config = dict(
    n_kv_head=1,
    head_dim=32,
    rope_base=10000.0,
    qk_norm=True,
    tie_embeddings=False,
    lr=0.0113,
    final_lr_fraction=0.03,
)
MLP neurons of a small language model. Each row is named by its layer, matrix (down: output weights) and neuron, and shows model dimensions 32-159. Each number is 128 + 24 x the weight over its row's rms, rounded and kept within 0 to 255. Numbers have three digits each. A neuron's up and down rows have the sign that makes its largest values positive.
A block is one neuron, or neurons of one layer that tend to fire together. After each block is what it responds to, as a language model described it from the Wikipedia text at the highest values.

L16.down346:124156154120132105155104152104134119108127127157137149114158170130106154141127103150102165140133143123126132163098152147105141112130145106120110110104100127124136111167196109143129131146105116154102040056135130131088106125096107144113153141142148141158076158158107149148121125158128139101119120112162162148157150085100103120077089134174126121108150123106108103150120119078101136140106
Description: Main verbs after subjects

L16.down324:130124095162148101166145097153133132123102123111133147138121101121157098122130142113091129098172139089103133119118114125161083100157130117102177115098100095102143131136102097088116175114133135073102105154134162120115118107121101128138166169132094109135135128125142138169123131124106124143115125134108122100115128110136122135122120073125082172140169129144122133115092128117143148107086
Description: Clause-opening function words

L13.down8:126112127142122133152103147160121152090163082148153094131130130096124120132151133111146116109108144190083149128132128131131136112078138126100127123118109167128103128126120132140066111121108126161129000102122116163156142088137120165112108134144154132128108142150091156102101142138104139159113147088116120103137111101149098134130123086137129137126123152150114139124117089158139065118123
L13.down198:119165084154112146139130151099128105135100116134133127117148125165097133102142158136116132076123115180162107164130191142173141164119114092117149135136141084139137140144098118131118129089151129118113109126116119124128116102143129138099164120097115088082128133144121149138160115124106142076104146161157135137155107123128138100110156145150149103143115150091108160106142145072135161187159
L13.down351:122165057115132122140105124129112117123134186156122102110127160074136119159110078136104129130110149114155117128105132118146128099150160116120133106172118144116136114150116138119118142163074163121120021130117119108120152136128131138135138099139137101149118131140164132074138129169066117143130158142093127117128098139080118129116128171134120182119114120103124126118128132121130112107125
L13.down367:100122138112100102151098141102092160134135124149153118119112111169070151144179135137141149139091108157096132102106100124106137115129147097173093131137138156134128113120119127154100086091131143116127067139135152138132133131107135094142139140137120127139117110136099091115159114114133120135116120120184132111194113103079144114053170111109081141144136077145103150089112134116153128155173
Description: Sentence-opening article "A"

L13.down77:152097100095140153140105165109122104160091135142110106135120122099141106144115099144157141104152150139131133127071072092117102103105126100124147125156151119060117107142117120117171108118144126173126087160122140152105117132177161112127123088138120164144108144141146171135159143150107109099170155135131111134131105119098110176080129152122133139153093147128106151142161146122128177154131
L13.down179:152110121097142137127120091109131113149156121148106141099166108129075084102087170114099129098183097115132092086059089121103142118145141094110078126156171107117133117118147144178102122105119149147166125114156133090120150140089128117191107134133100108158108120132128138149142120169132102117183125136151142098126116149124135128103131146152121122134114102145128145155155145104155131118155
L13.down323:103131141148139171095098067097133148178115122108101141103137130163133106117146104130162173105134121065155118129139141136121172187133112118114095132121091099140155169104075106124150135102158108103124075119119144118111102164124138105174104100113168147115148124093140099128127111124138123136119162129128147161116142125132117132117117117082133103112119100132123149184163150131106129101124
L13.down366:131119145101121106137135123068130096111132105120116153119135111123144127131155117168138140154102136172088099114142110083123097131082056141116143091165109151150109083121105137135110146097147148082149118151130163126081121136145104130080096126108111106141133116156150099150115142176113147114132134088128118145142105165094108126131120135134148142113137144123109108139089149105122156115174
Description: Year decade digit

L12.down6:143126117129158170095127103109115158131095110114123177113137146108137124128108106186106094140112139165183112147095196129144130125141136080128125113127119154165139168130149149181131122193117159125092176110112136122103149122115123138133123109111143122145123114180151069094158122113151161132136110135133150130111133118165079117156099105158114153102135119118137096091103143127121100132130
L12.down47:178138122093148144159117111147133181088085150129104127130140113131147128138123123142108135174093148106156104147108150119093125110152160118156096119161153081116140147105165154134122106156120156098101163099117161120088107108155129119157158124146135097160136144172175117132115098122128131118122131119132084159140119128114094121128138120166140120108152141140083122099191148113140130142108
L12.down55:137137107143136138127104075103141113110124146096126150126111105159138140140130161114116124148110142139113165148132141135160152128124168117092150141111120130117126132147171107065111150122123111145088068101141126090099144102134132177130107118170129111151154115139121146133064171154132136091132148148133143144143152136142118164127132142171093145128150127135104122119168141096145111137192
L12.down72:164140157165094119117129126099142112080090122105171134159132205153111112151127118108086153140158126120154131116136096115133154116073124113126142127139146146141097121135124143163138131118083125118108146153173150118110119120125137144120130107111144118134130130159176149060137132158130156173118113121126117134131145166141145136131114138166138101110155121101124150136151141118099192077108
L12.down96:120133131108127142081140100094151109088098148140159137125118130126101097129108167121108134104104148113109121119146088124125096131089081124118123122163116152155108141090109126170083151121082123154113145153119140100163151142162106149117157098120173112129109104186081109137152145108069146120128100144148165118126172150119116109150153128124153142117138127105094160125157125117124124085132
L12.down171:122148127133131089168129160112121103099162175137110146133123122163125129142132155156110141176142177132096105110128163144111138120164148116071144133141119095120139137119112085101124134128129141145103109132109138151133147122119132139131152089149151126120083129138104116103132132130129121126107186147125166131129170142157114143128121150117137144080101103131073089141105151136165091184142
L12.down264:096138109148121120117121198122131153123145129104103134144108118123102107169108145125112137137138100157117091157108164154122121164112139139098110128131101120136101113182144114080151140126084133118171114129102140142144140127080104122111141162148148162149130070158129128107104142143132120142137112134115107139124101169119154137163142089094142128081081140144122162115131132110154139096166
L12.down281:060125116130139136115121135119081168093152098147136108098067164155098165168169115098171131129155145132117113136139123121141139143121114035147115135149142150127122129125160133181132124175119116138112133152142138131140142116148133106123189119123153168132142138113120128126125146159111148139110174164094155149129130123098183102090142146165172134126141110158134126148114112140162126124145
L12.down311:161131101096158086137150143118114149140130142127112146139108107121153112150102158155141140105123141143141121108079128128117151153174127123130090156118077135131130085135159105137087110147158127139122125102093129121101126121120160153160143129094147119134152059120116135151139162127177109126175072107117132088081099117143093145156100149106147127090120082135116156156108127106125141133101
L12.down330:105131115099125072109130156102132140167127152147142123154158124146142131077182140087119148147160097106119104093123142132141158071140117121133124058150124114108075104107122124127135095111106107140099117147133153143148093143134104114142080148171119078134145152155151111118141148149143107117107108122118134169135133098134142134127123143124110127086125116114100113128124136154103142098175
L12.down337:145132135084121161111139099130130112147165137117136118125140123136137075128096108124140114146121106101124124154123188103164131092126116110141126145124116119166207149174114115165104167115112133149201090131136126116167160210143127161141104139106120145139065092153143159137163118143120141103140140157131095118119117128145099123113139096163119083123115162111147113103114149159130142106089
L12.down340:146094169132141096127089100124129139100136129111140108159152110156134165097109132151143125126162125168156132112099139122117120157123108142139104125106146112130077111126104175132156150155148104135109141153143096134084140133136156158105122113111126111145180130118163144158137112123121110139143097124126191146146129118197088110125172089092152110121147116135150167103129084124139112136094
L12.down351:158107146130130124151148097107108156155115132136144150099102131155138117137102160140080102143130126135134125129140166105164138137164169112129129137164110104088124106144177117117148123147132094110127120136130144150146113180142134131156118139098150156121148161176121111130124168206097128129093144096149117096119147098116121099107067139160102133111110118135141101116160140115156173122095
L12.down399:124128134137138152130116140141142144132123131102144165106101144089089103116111099154116104141184121151131134079155085172142154168129098117139127091134155110140099115137119111104120127092124097158110129150167070144128148084161133137106086111164107131106120112086170143139125077133104136163128169096109134121117137111084133091132134146104126146164147148133128146101152119129134121137168
L12.down414:125110129095160073168085135101113114176102155127167161097113101110120166159116098117113151153088138135123119109193124093137135129097141105093151110160128136139172132194132109113138145106149116101102129147105169095118137148121107134108143124135115142139103123163165126131131137121091104101099122152114130115145146108119126123151110101119106126070128152125142126148151125101120165103160
L12.down443:101114091114099154155126132106107162129121100138098114123131084119136108152088168166167161116130113143100088112136146138150077143127098076087114155160151081090141137166124163133136136108146121123166109108118157129114110125081125119156121170147091102127075124116119138148135148138108121111120118145144138107099125150136106142134114150092109116114102135144106105133159120126110143146137
Description: Verb endings before complements

L12.down37:113109103143089173092141145115118185127133126135116140125102115150090128111139115084104142122133107141139075138126153092151118151133155157137104095160134149088095170103139146141176148119150130088138176143099156127153130132141118132156117156112105126154114169124095158096154098112112117093159159111079112113109111142109150179153120169138100151139112141139140125138153122097143156140143
L12.down56:120119134152155162131120115140113145105134160140118138138134095143091159154136120109150117083138135124163144146103182111081111123131111072143140104145132122117102106147120091104111187133100141122135154169096154128123094082121104134206113106107107133129125148132136107121153148131152088101159130119119058123078151138159121108110104136078174157096070133151152136121129141147134133164116
L12.down114:112150108124125138115080113122164111157120131122077105081153130106135165166077122186147130150147132054156105094108152107120086162118137121140132146133105106143166102092087123103138127091147124128130103090127131162128180144172131148087147126125133156137171158118143140114122108077131095150144166132128116124168109124114101138118142098147098157095160098140105124100153101113119116148141
L12.down150:078164116145125149170113112148101192158141116137115150058113114104144109164115156120130111130149118169134139137109161149140111123136133077164128109109107131064172155119129134136119146172122123163116147161160126156128116166122121102131157094106152137115165121153139128162108123125071126133124153155160125088144111138117136098088140134125136131101100107116108109108095120122121140139147
L12.down158:095089109126125135143084173129166129109175120132107140136162126098165135147130141173092142088148126154121094118101094117153127096119131114148116117159071149141115141111108145139155166096149147149147177135178142150094166119132125123107113138166103128085135109137104139122134144142159180136132112118185129137108122164122135173092118139118157113134118117067149132132082116138131167118105
L12.down174:165113114133135139161116130154109133125156179133144161090116151099154098162165144118123114112107164124140152178094118118111115102157184105129161151138200107121110122147152096087115179168120135126120157132127145141120108134143146149131113136128129131143095132127100121145128119178112140115085099135121092130152118147138084144148163111124130136119141103164141140066143138112129150110131
L12.down178:114141143125124157112110106129080104111146141132074132100151151133120128154149127131150158125151182109143157121099182103126164132114148112147128124115097098138118132172100150101168169104117146128097133164090103112119091083137133132132103139109091182109102123139119136132116138153123112143171131124121148133109137121122126153114127124141157128097187159130078150124126137126116098182144
L12.down179:104109147171110183131103111142167125146114108114166124131140154162135081149146120168123120158093123146114171145168098122151107138140144095110150122149095123110115164132118086091116073183145134138148122148128127125121121116082145163123160155074145140157170133129118124156116124111090123130146144148156135147152094152145130147137137104125096147134146110113092127137155127144106115160105
L12.down186:112106107119112104125096125127154127133132157127078126079139167160141130121174085132071119134149152149176156118129080150117106127145169137126136108109095147144128123160145141144110104113177122124176200158099162105127141158095135109156105108100121120149114145130105155136140134114172126105113139134107118146114172112168126141175121113115100118139133107098135090101122123128127114122151
L12.down195:100135108121134114148167124103143070090149123113117173140142104146163144147131098137090122132119141153104122120099100112147126120127116131152160128117110126117095099129117126148166157183135096140090083093055113158187119151178145147091104121175122129095143143094109135164160148157120117125136139145149088164155130151098102136141135142123066119128157154121127132140123151137152135097129
L12.down210:134144144184133171119167139147156132118129068135164133138122121111078133147154172155122125089148119164116093068125157111143094116113133136142140128103112126120102127128121138146104143074122069130134089157109127133142098084121174137114095107121113115132114130130126141151144119148174180141143111174092125124112143141139130161143110131121130155075096126130134114138142132115145130173110
L12.down230:146164133112151098141147115141183102121118102124133078102168097138143149145153077142124104142173105085130127160097137127137126141131112134108111132121113098170108130188122138133142118135170151144146140163156160140083121148125117094155154185100121122068151089087149140141109136138147128132134143101105139096108104151123153118119128148126151089116156127127074126171148129135140119110111
L12.down308:110126094128130164077138114116129151087132145103125116121120152084178131092151077141148128127158135144081101157205137141142123116132118142099081142156117122113121104113147134144143122123153108147185106124145092108149122095158147112122115126149154108120138120119130140074104108145127139127111135143142121159140125101119135143143109115142157119119070149127150129125127139089164176085141
L12.down321:111134099142147112154155112137126150118099140133121162167119100126132114141139078136134106130130139110132111092135106180130142108087108155117155158137110146058131122143093146159179136157154129111082104185125111137125164140124140137088132095171113171105134157121160147147116069133115135101105130124136139150141092107122149126139163146138134125126153105112159195131115152142147151151113
L12.down323:120172127110110127161153123125182112143151130123149105170121112127144116149135101120112142122112178154121137141129197110157123109099133164146118143112124140176195151149094141127155109116129112147131167103114129115112091115137109150104109142138097153110127124175095152071133143134111101158152092122100099146116084099112101104131133146164154116080096156116088133128129162127083128103098
L12.down410:152153148120119116109134144162116142136106194169103149174095138099153122117147143155162106117117163124145144116140094113115102072109143116116099101125116147094142097125117114129099146165134123167136145120126149082118114112123156145145159109144122147135144148172140141134187128110138142125110111139132146125114092129126129143141114128120155093134103128174123157101167141140148113138101
Description: Year-range digits, clause starters